{"n_head": 4, "d_mlp": 2048, "norm_eps": 1e-06, "rope_fraction": 0.25, "bias": "none", "extras": ["capped logits"], "init_std_qkv": 0.0303, "init_std_o": 0.00874, "init_std_up": 0.0303, "init_std_down": 0.00309, "optimizer": "adamw", "beta1": 0.95, "beta2": 0.98, "doc_mask": true}
MLP neurons of a small language model. Each row is named by its layer, matrix (up: input weights; down: output weights) and neuron, and shows model dimensions 320-415. Each number is 500 + 50 x the weight over its row's rms, rounded and kept within 0 to 999. Numbers have three digits each.
After each neuron's rows, "fires after" lists the tokens most often just before its 100 highest values on Wikipedia text that the model never trained on.

L3.up1676:458450536440561483533460575558421437515425465497390476566529511450436551420555584617477501524467551500597508484428528486534511548468536578513440521572552605504439532508493528617493543516554433441506517508501548356511460569442592519510528577520457471510559441505546470504388480469444533425
L3.down1676:563587507520461457461490541422535429571484448401545471488581498576516469548445552540529422452489467542424613555549531536484413450478469501501474358539502461409403472469549554372480483495519511503469460590472479563562483518390510482515514569526475498546513498510489520474539499469575501507
fires after: ",", " was", " is", " are", " (", " were"

L9.up809:462523460358571590453486447439496460514493484499387412613524465389580435531506523430480428475495416420571496504524596559519456460562553522456470438544545483508498502504509531484385466488459526518557571540344443515487464488552520490473559441457522483562419558449529442534564442475474503512
L9.down809:432490471499454497567468535433482500485554545456550585553478488461557520455554554509514594552567534468404437643495491487552492542483431491498614481520484499512494543455529468449546422568489542451504579480553414523550510547489428454456570456534391567484424514473471537600508500593562616430
fires after: ".", "-", " Producer", ";"

L3.up1685:390375562482490517489397528509356429542496467424422523576545473401571498476575564478448501488457563418502499516468489509463505446539448479453498528526480543505456544543489514498509494481484498488479535517385460463415446572458341515524513493436463516404544411489544576459400391466471530510
L3.down1685:491482558501509543516475520472578587560494470588442529430503525471493494426443653485423460429472454503521468460467469474434549501503530493536422500485480542491641517388587484494547542461538532603512540517594494515524523432541522445471536457506438408502527572450517501506608529554456603424
fires after: ","

L9.up1058:528553457527548432514461369471518360573572444503445569450463437523488529523491522541470454477567468443447502558566399518513465408540504581498548580531473407502478544433482485554520528414542552468477508506496525503550586531496409551542417515508480498451520484510596497462507425519445478434
L9.down1058:566494504460455501491506506522567515542477582480484583594421473476473451480536560520622569534531516518446523466435576463591490462436420561564462409477485391446501462488519426579500519494479493481504493530504537537555477493462488504484604506477453462540508461576480532480445526614386523572
fires after: "=", ".", " is", "\n"

L3.up1452:500567549554397493548513527582434492357443566495519460521509441484561472467403580560484509426486482438515510428498461535518545518500508526587485555521504533554394527465443540496529466468504491474469532451320381502491592468562578545694503538542528544430533488504463446535521522553580468495
L3.down1452:474503496491470551498559495502539460485412571528492528555478467526601473494550512446483486516472504466464487565574434486509374522362570454478531409501592480453547457464509462433421493554517556490564513460545442533477522571639539537385429458473519528512616446483506532423479556477473486482
fires after: "-", " known", " Preceded", " responsible", "ed", " referred"

L3.up849:557435578471490457446421492565490551370533567519506561475503407512486502594503503503461522467495478588528512475442481586484618523466564458574474521539434519516487489488618500461526517482403599424525499536447491514475468477502484470480522492455476484445459500473386476466500544421431439517
L3.down849:493522390492469509437500484532417571509539411454487506494517499493598480499520562637528512540471495505459541569461475486504473558478471488550422430498428466427481479478509443533525537482514409534564463537458530537607497489538433504544492482456447526477491547464483553435557515475477547448
fires after: "-", "+", "–"

L3.up208:437507489428503460480529511402457518510482527473419533548469535532498556474474497457497464437413435515558517510483463505484517567550524472593527537534429522481480452556500545500463457516538547473593467533490586444590469529441502526505490549482511483462599484567522471447618512450496445402
L3.down208:492495578562484408483550524468510503439557484537586521531497479446486618562480498440453427525513481562389488543546480456496522555493494493472522504480416526426424497576524523471591452444452475576501519497560437594465509501488462465472432558530423553558413565541394445468502564444502439534
fires after: "-", " SR", " CD", " G", " US"

L3.up612:448448435527476552489589593480486422459497502426567552507547506525517497585638558534474484479555468505444434444488507606568481476542537509496465535559520454563410524558495573581467457507442468441486602570462409468504483429470573539567476492572461424519551496546449510510505519445483480491
L3.down612:542464424471513532570437453462459483554428450470522397517516583516567465506564513516454483538461411413479419536427465535580420542459606467512491449562400499465516415542609489497436502487445540586396507492412570452436459536524548516495393543479519435478547506447433555483421519623485450643
fires after: "\n", "|", " |"

L9.up1751:516464471492556561467529414462366490524511519540479511602485566438467458535443522589547474520537497621515529487465477511541543475440546455534537547521472530493422549455457526511568468457482577606515522596527528536408434515474462599549471434461501458497556562556539415556463523526514546517
L9.down1751:527570564491539520414425504557452409525470423504464576469577479446570362562493477485494508496401523515384521540494515560531452474395506585549459516499452446556429466521540401438498451551511497505547431473502543424555543494496532483478421432537495567484510539510477534496477565507527541506
fires after: "=", ".", ")", " |"

L3.up1948:596488493576482569398516481523482470490478568470522510425475446519502504611519554558505508522505463539480526447494485505535482541494637481590508468506546496411493445552482580423492470347490468408521495595524589530464473464463499523585532490512450470526503439490492443451518437508464373505
L3.down1948:478479576474591533414494477440374463523494477459457500566559535508552474585463483482467509517544480585570541535503492517555561444463541532507519529549490475502475587494463512496506531501454507537536508371457462452560483451503482411499535449450384539577586460471426552469479566487493550562
fires after: "|", " 1", " Pra", " c"

L3.up103:559493427480506484500432497555447471407447490613442449481511539487488495510518574538479471467444574393556618501452525520585529484569519525451503466485500558517477544549454473576413393509521482473517432609416607519512532481528535492508514518533454497478404518488447542476592467513462381490
L3.down103:462551534477429515468561534464530523412429451496532439485467463559534549481533462448575450480501523461526511441514568451517543529419476486463480505465439479503568481468505490428456536521628478481494530429511487537482429437520435513456513556556470492399463499493415407453486512516484485545
fires after: " |", "  ", " 0", " —"

L3.up928:591497504542516539510545518472522457525533550527504529390469405468490582561582561550473522525475445523482425554471537526523466536534537466594466546488504483519465566469532570477526466532469463469499474487510551508525500517549543472554504592490485441490496563515506534455541415492528529490
L3.down928:504463503448513522496504536525407421576427516477436463493491491556488463506498510504557487555518514440498500450545462501527519502464470442513538598463434363576434526530522545451435519526461575549539542504449514530519501433482494530520631408503458463561490517469495510531503596589509435499
fires after: "|", " Gh"

L3.up537:589500539451545546557497556433491510492501543466446482463526513541534482508558585486426497569506508453537546515520417578535575544455579507493578550520470467498504480484529543521438398460442511496488446591479407480436529397455477510560495416539499470454541596588435462440441513456369449498
L3.down537:484599492593507495488480524475472488510472388462489542441376500509519487491547457647567454521531586539522479433520563457456461521548501496514539409551445498505636529425433494486495458450536477533530568606497428491513506500441555552512476480453613584415414608479369496413460467501528467484
fires after: "-", " g", " Ba", "\n\n", " bo", "á"

L3.up1300:549510467513444556498458598550455530509459504534540492495537525551535532416524548562617489537511422495434507433522487569552521540406539490496420546420510491438587488511553579559501444535553424559666474533497557491408580461490527560520553442485514500557522554539562422490458447440492476434
L3.down1300:456503622520439477511496487558421562481548454458463473563671500508558499509627471573453464467472435425491541475478450528465466538422473453549551508446527534535458472497614502508536531490437463584471558465392431522478452495459462496406534550530456530532583526608459472414438472584438537561
fires after: " |", " 3"

L3.up1550:493497520515468533505414558495425475462504481565528448493448433550457530433511554616513500512432564485578428437459456536538492494518552564488453542564488473484467556437348530475456452504537455472528508556513543461435536468489602561547525575550467471518467415536512472516520483510532488476
L3.down1550:569513518482528482540515581525486400509521523601595550493522479515588526495420532540448600518475511515428433471487495478522527527567515495449575594500499411508369515456450387526471504461490518535474525521450534440463488510440451528467546478512534540564490467467543417531465588522510457501
fires after: " |", "|", ")", "."

L3.up1124:586487483520468566600408539525482494525484545572461597543675448469521469453473526506503487433548487485504501450523511648486545471487516478439444485582498513460392518426537509587510547526434573416569502528448428491458505569483577454490485521568376443530517510421474412457454538565457413395
L3.down1124:510457452472509556420457425537476551489481509512570549498462486583554455503361475523475454419597487414484445491403388458496461559434538492458543499487485502516492507506618541501501391473496598488463465387495409465523603579522569524493547522559571574474464578489528529550498492514499587546
fires after: "-"

L3.up481:560544563541551563480432505484467501456564456504546536491485535509494442405539590521482518548461475527464581534529457530514510496489564559444414494563524486575453512442530537535523496483519514443448525433441495452496486539543639575597408483615506548466512533468446546462470563504400510512
L3.down481:579503444534554450431540453480483468511520488490456544543529479460554545575594423416516515455498462518485529563555578354578517486489491529495521514569533517554531532454426510510434498471547470570489543509562528473531545553498396477518488477528593461517481545651493474519467478558551413449
fires after: " (", " \"", "-", "—", " "

L3.up2025:487582569546516355512446481448501449420493449535431460489472434446489543528505532555551484535492479517553466542462391559581427574533465473549527545530479494541449502520478525498523520518547535407533426569537492496548516481401584478540539406520542479464505507477537490468543513512507474474
L3.down2025:581441516540603550527528453458484475563482527484587569512492460530466532490461497428608572432464550550517569557593454429495423505585489501601458504484443467464422485438540523510482521469499502488563578463543490560545534467517489513413509484497493483495507420508498537512510519499472414472
fires after: "=", " Bl", " R", "R", "W", "."

L3.up1027:434497520478479437540572580446553539519540541538458583542480433514474548574407507524503515506454509542495501367509532414517508515486623486456430536545497450484538516471413528538532497489556463582496469504484511548422478519360630464513550442538371499499519507495491484475484492595479399406
L3.down1027:478429542453643386531438495521409477540464522498523510606487506539509502460506488428527481388448413464539512584529536439501563505464416512449564537567477457555586448446490519463512549447495554581482500510396563457442493475453510475474562528471470593448482525502518484517536475518516559555
fires after: " 2", " 1", " |", " o", " 3", " T"

L9.up537:424577559572456450434497509581479541452536457539432599525517496447549519525560567511511627513546472492556540427466535555509506356498578527534459433653517566492430562563493489454412547482570496464485604576441450595523431547559515497489559469485405467450471477487479433537508495487453484554
L9.down537:521479443509454490414540412505512450510535449560570526471494471507506491468511531493583622477503559466432569512569489519522520531374465507492511434432453620537503544455498529453500550427454423568500519445506506558535504449529453522469435601501573476457469463531545477451569575507483509469
fires after: "|", "-", ";", " Release", " •", " Time"

L9.up731:546557583565524420546511487501510521452537612504430554410501511460467555444425495517537478521546568453562453520464544462538537430476475466447464494495500555510472408496439545438509568553506509453575622410487432574466431568493371449481490480451486451525433464541501473465534495476462446505
L9.down731:537495433397535525559531522523499605503398451578510413384525416463497443412510460486376556480595487534565427476435448466370515515548500414397532559547421517548495496557479507472445454529465580474431485493443525535509549472574532519408422491516580500482502475571505533566466523444643561519
fires after: " 0", "-", " 1", "%", ","

L3.up188:566504577507487492449491556462497489473467569501480522517514464636414596488526583544479468546515452507458515563504474481510521491510526497476417519486424525459465559440422502510440530572433474494468456467460408386548472423435544534559582500373472473431439506513528455439489493490429451457
L3.down188:509555535473447467537494482523422533537487485443471486478557450438503588573556520547452568458592495437538431467473487495479514533496409466545484525488534483524479520572429470488499491518580658519577459449490429564606521471585425427506394440551411461566547457477445508459475541536545620502
fires after: "-", " Z", "Z"

L3.up290:569487556423513518376493531417489441442480476582493548447566478484529481462505517518487506509475475589590516448478495544545536463491452485472484476567470565545387457466478581518527550584520623519439532516485452483569427576509523515542451540535467506522450529502599508446564465530468435489
L3.down290:428515540449493500475406457462423525471506595537455443538521618449335489523492460426506537515509587480499459525409476560489503724493449516584460456502547480454484448543465482472538517434541464496488559399501503475415488413469514471467479422452462464445498508500524485495464506504509486565
fires after: "0", ")", " —", "–"

L9.up1903:403589572530490479447407486467519416488535538565452461536511521436483481510392556571470484516422447425569581474477556544521521519470530490397431501506527575577420489599489461484376543530460653456486506448411528593449486510502586494489477453551465417497493496508580492503522471471441476497
L9.down1903:464581531489503426468587423417588531549498456560475527488419459589340459627428514596456473495498588547498484424598509610494482565483575419556536575476477461552399505515575442539468554570522401575470487514465511504483523506602488458548539526376651558506491539462431641469468493489534493441
fires after: ".", " |", "  "

L9.up609:522508542504493526513452600616459384460474498491536564414576497502531442541521537564334467573479482540504520457454439537575565451460487465503411532553452579441483464512509514447443540501507531473488506457476535496564454488429531437516550467531515507429482533517504438448499471464458502566
L9.down609:470513584558512489528540506474514539504401537545484515403519467484521518436414532490503619505607558560537462485450580530507447549535427447431550533516565469450534495532539530331513530439542466539501477482530576464526534459510481466516533428502517538413498617489582576607453516459478534499
fires after: "-"

L9.up305:484501529489482426561468475453470446477410488469446518429457498523442507535521580561456437524474586452436404512492470447488546526510491491423547690544574499457494509503470485476510480610525538504488440475441518480526426547547564540508531445447438477445576473521481506489503521610518429492
L9.down305:546481476512509475471509493476411533412541502489522522476566580502553513503442489556438388428604486517567431478534489519455546525624444503533472530554541465495582443584550512488544449456465534431466508605440424501520566450499467408544514438530468587479553508528508473517509453459498523423
fires after: "=", " |", "."

L9.up1046:504451495524495556476465601446528478449472457609535467452470482529558447495540499517480446585489501437514456473531515547502424542441440461452455544499443475430399549486494478530488476514520479502505428512470476465495516545523532565613521524408467383391530470533516402501510438509477482509
L9.down1046:513559542540490550522481573591557448517488505565565587499535495567541467453454557582471518532584447446538440455489570593430489547437442527583500523492507491446431483410490516596524464581559542500495455423446442507483411420503493423470592509486513533569465608506468472586454467536509442621
fires after: " |", "|", "."

L3.up1938:521541456493490494352444540529491493509382537438517493511511558495464460518556553580555497528514500501474491510505452577541449562448545532490491478456523513494443521531507502468491472500468460475486530531521416547505513491541561529600499531534480519461377547537434500467524602481440377471
L3.down1938:446559524449540473573524479498494519561583418516476580403520471534516493463558436511382490417511441545409491401457583531414436509548442476532577622536528465508474568477497516475531437507512524532424482517451576492483509509491523532557577549543534535605577381539519553488526507524540498468
fires after: "-", "'", "/", " \"", ".", " ("

L3.up1824:472449499494454409468462520487368436553512542468395460432521560557492484458523478531451533495485568490548468526518505504498486513552461543467533549588455446561358504550438509536464476588474578459545521546556505495576522538545581564524462570513434506414470477447456518464450479497457485514
L3.down1824:535587588545512539485510477488483557523478491487466495491471392489544430494423491427475512524418589544526427484493429507462504567546454503567467488462595500520569523456617537534425452538596498495504494467505469443519505587542481498475470454450453417532684466436577484486541454512537548500
fires after: ".", ",", " wh"

L3.up1477:497495481534525504384453492416493428416489499611471569474462594438484519532530543464475530503508439530549517520482416447465548446614519615453478541467489459480430605539483489523544482471543562453489513523491572460454530457588548518537509524496462472398556568557593464373471515509467493491
L3.down1477:425445475555489501505438471537551501531438548543566451577409389484422510444482497460543474465628512489567528551508457487523549524592446502420425444426398540539549467520467557482519506483475511387494558609479573578548529491544553435420434511521376482481470548475435448553518419508565557529
fires after: " |", " 0", " Z", " micro"

L9.up588:411484585511525431524497609608433500488419514598517493526557525508464565481516414520479472604493515463519404417481425553639482576456547499470463486554481522467487521538399458517606466483511527460512546519469454516485390455425464603481500534518482454466425508502532615529511454517500491430
L9.down588:428438535464533446440530494509473546459449451522501475462491490559522533508537515527434608490623500458472485476429564582550561460470442516454519506529501582497480476536500492577532513493559499572601543511499515566598425424525496431450464449580536458503582571475504503539487549501478521467
fires after: "-", "|", " |", " fall"

L3.up268:456550547436467442458502460543491486499520501469497436534426532500514480524542611581544395573481492496541510575487499579647524645486548616502442570459528471526405559509418555572576520537476476506490510521503545501519502524504526501562494449490415399408506465504501447431523493554550477518
L3.down268:565513519496518436515552553514489558516640481570517536507561579517475479533446520515483557466496473496430507542495570481448457502522510433480470428395517499487403439559612485515445472354458527507449534468392466460513517554458541537532464518430488502459529474475471494599432515448538453392
fires after: " as", " and", " As", " (", ",", " the"

L3.up4:525504471415493431462474511575430462470514533482548496472459422420476440468428641557419439462473515537459453549507478651516544590507589559454461517590574520481558501524447568512462464371449490511462533552464495517566508519513508461593493489556537481566495472521442605463511465529512405480
L3.down4:477516550443529534479489473511586559500513477462461486556424466500498404492466540510547592461449499446492505561586520499480513530459436509490600446533576445572513514435557666555533543442395438522560523457471532590498530489398416508480546423579562515454477441490409552411520427480483453419
fires after: "-", "|", " (", "{"

L3.up1817:422453476567459456475416522529377539510596512488382534574473443456478420511519530528488521529453461481547551532467514462447472475535594427474500549595553490469463516451394420465455536413452549507466531508437536400455459490558394573498466538420438424474498417455526620504499539483425447513
L3.down1817:483473445544536513507519545469563496492503479472457506488509611540521523534485322472482434424497413450519460563574429592416540451413510475542486493410496514507487475536494547543494478575432519510501472520482368492546577486521538483482528427506463511486410508588470420460540426512524479529
fires after: ",", " December", " October", " March", " September", " April"

L3.up1260:451565493482449517396551589480530436498470478456466480444466453463475507464538572572479547521569419488551520554502484507557479628561451610423466512527531534527430468468485606603431496425497525402542423428462448354537483522482516457562571473464486412507523490488476569452554427456403489503
L3.down1260:506428491449430408504515496562559553458455445546544492526561475508489409473482500515462486555582549530524581431546529465534517497422649506507490528463560438483491491509512404445478519451527424458540465540536474560430495373529430512560464464517498477467525547476511449547546504521465488486
fires after: "\n", "|"

L3.up1874:540606454512465555514501527517437405377452585551484452483621503475514584465501556488542536512526532474459571466442450608575497546502493491542511474569566523432547499460483603585485450487557506469594503646428452523519520469535494533580490498432505519470498572465434490486550491492489433511
L3.down1874:434539531462554487382468517413428538455457467573513547458486500528530422442398498485518389568468461518481512502590517403572458469432456477518427489540506400486499523496591532581436572520431480477447531480483497541437480428457545521540550515552496467551460425555463426490491452496556526558
fires after: "ed", "d", " known", "ted", " to", " referred"

L3.up265:521402444474475505465466525473456554478488566567415512505520403506528527468471460488480531458439402521533547577461492641518539487546542480370521509603466540534494520472454558511488532566582584462585527556509506478514499410421564436536473583528498557492529504446528450353532528505575383443
L3.down265:590531382477502452471415447560489515462565433466580513474559590460425478411568513475484446475528643458481476549568528449491434543517523443532398506464540512509436495539534431574494502455478519463495518453517559484556570511433406563517531504474435478429429544528457469468447510456530538545
fires after: "–", "-", "4"

L3.up480:506538496526551405462451496436491483539466538480382455508592525483533609406512520517521518532481439527561604562402476584449469467531537511448487563513470558477541465423485499449480531529516586456569602494454531613553431500455460433510513503532486449497561478490507496536502503515532483442
L3.down480:550525469506537468511539556484497502493540582513519569457488481574475546495461410501458457415486558547449473482481627506505449588458448406439571525465514523476502547607525583450453497528446474459434511443537384416569559510547498547439504543532594530552493542493460528494503595498443535466
fires after: "-", "sc", "fl", "}"

L9.up933:489447506478450523458497492520472536577540503582361495490540497482333533499440549620468407480497553500547508477465587411530484468577639503479413603606577477521468529419492522590476515411454407510496580487503571606429484536577608491545480554496536427511426471458547500504468500459560414392
L9.down933:473502512484540571491493429504419514547508505476515583472455504546535415625483494574489479582451447573478561513538509513556487476560564428499559496611581493412557469477493497540464592387399469597487521518532512510503512480534437382494393515488489559547464578518531422448517545484540558493
fires after: " |", ":", ",", " (", " and", ";"

L9.up614:412520469529435413524464542504472510499465510478515524447470471494423382493535563516463386498526529546447578478536426487559489457519495544584402536628514519437393495488470520536520493476446547430478491528361559474514459519537487519494551461463505430424482536552517594551522517463491500506
L9.down614:465470462483503425481507471587445387480550486505445545476522494452521424436612483495444484409552451419552524476504503495479455479556447495554508521486470463520429438494489463436448543491428529461440456550484353501493540507449458458459492474538495495519542598538420479502518502515408494592
fires after: " |", ":", "|", " chronology", "\n"

L3.up644:541449614529531518463483589469488437459478616480475512513498561489519492601553631613483465546529432502532451475483487629538521496515535555409445494521495451560522471518492512514440490459560500435479555542462439576545509537418524537662526532521490515493532439471394498508486501499470514433
L3.down644:545415435460489500496507557451532551546437534519457548446431503469498517527539508483450593501456361402453510476549469501500481516499515529537588450610499458430502528479553458468544533508473577509507466539558570553385486559465475537491524425510460524489522489485493560506484505489470406549
fires after: " (", " \"", " as", " As", " 1", "("

L3.up818:528547510528586557421443588502469489542495444464547483550536490442478604517544492540574512469542509451537451498380452511570479516457519478525533471456471479604454456571471513555432462481537474484495473595492554493481426485518455477549489461514513542541475482465460497460512591461454489489
L3.down818:531489512520568552451484517501447441476545556545535474542494509483460471532392588433423449534499507515445490453507450499502568470509548604586467511527533486548507601511592520523435407510551550497542509477557596509485493528461509487479546499471525555537474592608544513511476426552462464432
fires after: " Bar", " Gar", " Port", " Mall", " Ran", " Gall"

L9.up1846:428509582511466493519403564468412476534538520473515553544473443500572468450519516485438481507454548394545418462461476506515553441541512417580472496525481604471409407516472529512541497428498455449465477529428494488479482566517492479449483469500388549394564495580507420573432472505480585467
L9.down1846:529566591537451533445459555500578483534590520568518537523544507508550519588506482542551558458387503453490499554455498502527538499539469629524506578441477488496563582490555481407459514519478499592507423483478514513477476543548541454461502457519510551468501517447565535512540508435502508486
fires after: ",", " United", " North"

L9.up619:474498471497472463520469507492531447480436404509547452601482506446442515478501554593560509422491539545517466450600554450510400430476501466423508511524526527562503488596513577528488428425496508491492532523471600476454515496510630545472476501534464439517512491480606388463598585560503528487
L9.down619:529480523530508527439433527467425511510515520503529530519541513393513532446481472370423449508520418540457504581388413474483497454410514537573513523551398464534422489526499419497504524444524516488504494508486416498488532435504531542457544464401559592398477480490476513483451472584511474459
fires after: ".", "=", " ", ","

L3.up90:575456530520546467487476603510499482403481585541488485497467509500508508573553559594508529499478514483450416506555576486606510525540472433452483554473406447434487496436505471446549458582453468531497492484479485517453464562467531501581574603515486546397582438549499531456446505488488453506
L3.down90:479581468505456478489439519500435491457559409521532432504522490467350454531488474503461433452483468580498505501570494478498465506549449474584444608502510494512514477526539515535504561545481613499534554408601458526489466538503476517454456433475526484507514419553417470386466530476497449619
fires after: " (", "-", " \"", " '", " ", "\n\n"

L3.up664:498553580466511526479446485568404394409545470499466544433481541463505544462567527608479540555445567446417511473504477572522580477504498493430450498497617525546393456451549543536481534486478552528544621554557502474561515540532519459565616568527370492428465426503555554483485621577471479595
L3.down664:494537539545513546484557496471438538538463518533484527452485560590478538554528456414554549471532484518532521573396468598454532488473508446475561468439382484420557409545495472499524483503448484544487427502555473560546466435522555497408531490562522556437590540445518423444485532471446537452
fires after: " and", "-", " but", " later"

L3.up1695:455500541470430509497490543513499495546506484524478520533534520493402573552484554532496512486487502504546515537538485600498517477545542468457460560563492506555444465394559573482421494505467469410438514457500421559487538476513539518571506563603550499451469481460406531446437457515432497449
L3.down1695:552497432458490526452590591517500583483446510475543462478562430469533522554558506487454437513526526565416541485500466451526549473539525516543423478503525435530405522533454556505553559578421496490531490542531437523525555452445546532481516510465559406561525510503474471479506501459445475447
fires after: " (", "\n", "|", " \"", "\n\n"

L3.up759:475620505427472454434435502503508550483497585433497505399539523430467495402476504521457535596537583430532475527564472550532555478379493481522401553475561622442323477541537538445478541514491531546552469492546515545459485405514516509532530479483467439516542460457533523481553532567485464401
L3.down759:546430516446570510537539451468544454466567473502472515486461494456526575482488466467413510438470410536498513499460487552489497491579565527565518385490373503566535485607434482478535467471495521469531448481500510505473472537497476514413421552431482472538451514490541526511403563456522458493
fires after: ")", ",", ".", "\""

L9.up1096:442518470432434559607460553479466516449456446514519531525420488474579517501586603589518484468388514534520535534418469529604496555437513465507446559610478493539426505515555478509472484474493570533497466508508583487476408496439557560497507478526556471370475464485519515496521478513449502470
L9.down1096:602542516548523479506504499421612465491356580454536531487494444499414634520396462465444518420495497444473521532604584412529521482464421557562549518412390572512536544553496505445523583543485459497513545499509462456523537550452484480471485548490468535492557613477516562612566535490474585497
fires after: "|", " (", "\n", " |", "19", "-"

L9.up892:470435523470522482542489485502505461526457493459446537511595491462497516564527501515475538514559514363530418590572530587527513460415499465443448461495579601452434453510435470567456571528523623439539562522396488526499442472483487468446535557443523459502514545537454485541452512482519528402
L9.down892:523508517456439492553509527493431589502465551447526589542532543564531521608490465523437458521639525499578591475505516458438522410458571549492505459551432542515526439492485501607519472508583608463461476579444451623509525484547544473487505481476581541449568535496471456524478492570544553513
fires after: "-", "|"

L3.up2008:647542479532479589421505506459487486501456529529481507482506479455503563548511588480423530461550451521498541502422487616550554444460631557484516528483501426462451533444449514525470332405461551508444531577442451524587524514494485497550530477491515463400525478521522419464536450462405425546
L3.down2008:521525500499452473429508503488499539539479524428530536495495490463525421581598542516561539517461451563453454408468541516480448558536414547555439494497481551533545492531601504513440509554466526544566498561573519579491487526533493533555596525593549447484501558496244548548572493473546442525
fires after: "-", " g", " (", "with", "H", " used"

L3.up394:493482478512523443493461553545477525451452614505390510524532533550585527480512558540530542553457470454550529455477456433527584479479552496370450473542521455473550445498552526526474561437516531479356555413411508538612572552431541564609486576517455460507513445506432540471501498530478416528
L3.down394:459504529424591479600443516528426419509597475555492578451533520469477548463565495472500535489486485528478532460571523367578537505408436376514581481423499482553555544603500487574448459446446527587497571558597550451488549508461597551488482535506467535517499494502550509627469477535514547435
fires after: "-", " (", "/", " micro", "_"

L9.up1272:482569519530442518503515478499449496469524468553418534507514502479399495506424515481461523553427557532500522509576505537489545487561558517522440512522544516479378458536527504485484515493495539557527558482523564455371498554481588425534519431612493452540465568443477489514583521513515471457
L9.down1272:494417474533543525505529363425555459542449509497465538549440479569489519515387583584509484450483442527448500530474504509485431579513524480471578619481515557558518430549515572480456510472458530537472453472403504600486537616529522506561472444549454531455464522557450473539488452512478540442
fires after: " |", ")"

L9.up1239:526521582473440463468455485534479460415456551400495511586466544478451430448615475519489463484510523434496537505569409655527426475507510576402453514502465515530368583436429533484484445507442499547440455557555437499523528598476473485522564485523553471396492559512509463524514512519530538546
L9.down1239:576460452493417473543468523540511512491443594478484457445548433482435594511494396438494495441539585518463505520435431440470473472480436554532538608524453449473406494533422567432545487557443461474515515495493526442475463584502477485376510429558504469581464597505473424489601407501501506419
fires after: " (", "–", "|"

L3.up1018:487409543498555519503543592488429419502481515490420511492498524529531583569473613471419528514521577470445501507468490564538478494499575517456454520571515435551457498511580582642506524497442469429414572467456457548560533590417554480561507470451480434492478501464430480543483465414499407537
L3.down1018:466435407555491504604526562552529543496565473499531507574550481469437450384522466474517468494524477509576567463523484583419513518448459418540480616539535491586483476625464481534515458565466508435571482481592432448543517543539516444491515501575639523557448528420518437480487435517490503490
fires after: " (", " non", " \"", "-", " anti"

L3.up880:446517477445555460501508484450504477517447527502454576472502445593575450554561491463463452473469493500540568503496451518469507494483536516475483469495441525488461492503491593482465519529487593471414582542489491539504488472496545492488511554500479468450492488488438527523471512553500421481
L3.down880:501457468535515485607456541597462457516511496507486548448425549480417476530561427501543518476502452498444504457512607476523515557502378452499496525486516446610500425544384479569426495581505508462517603434632533470520560465513470446465492450462592498570515500538516603559469455568495582483
fires after: "-", " U"

L3.up228:461458505494444419464471552557456502504456570481491469560465445365392387445624577673454475481530534468531520465498518520583481486495521614521467512605563477565384521508471567478552451463498482531441564581531412498473530475504460495535519574497528463442525468569533525475509521581538486514
L3.down228:530596536553498528476503560405537461606571435521515557396599494483577534444429563427493401428492381571498472506398514455370480482467519407523565540389425532524543513457575429498439543505416512467544477500421509461485443420499480549482512528480412504559439453441437465462452580454457432437
fires after: ",", "|", ".", " the", " \"", " are"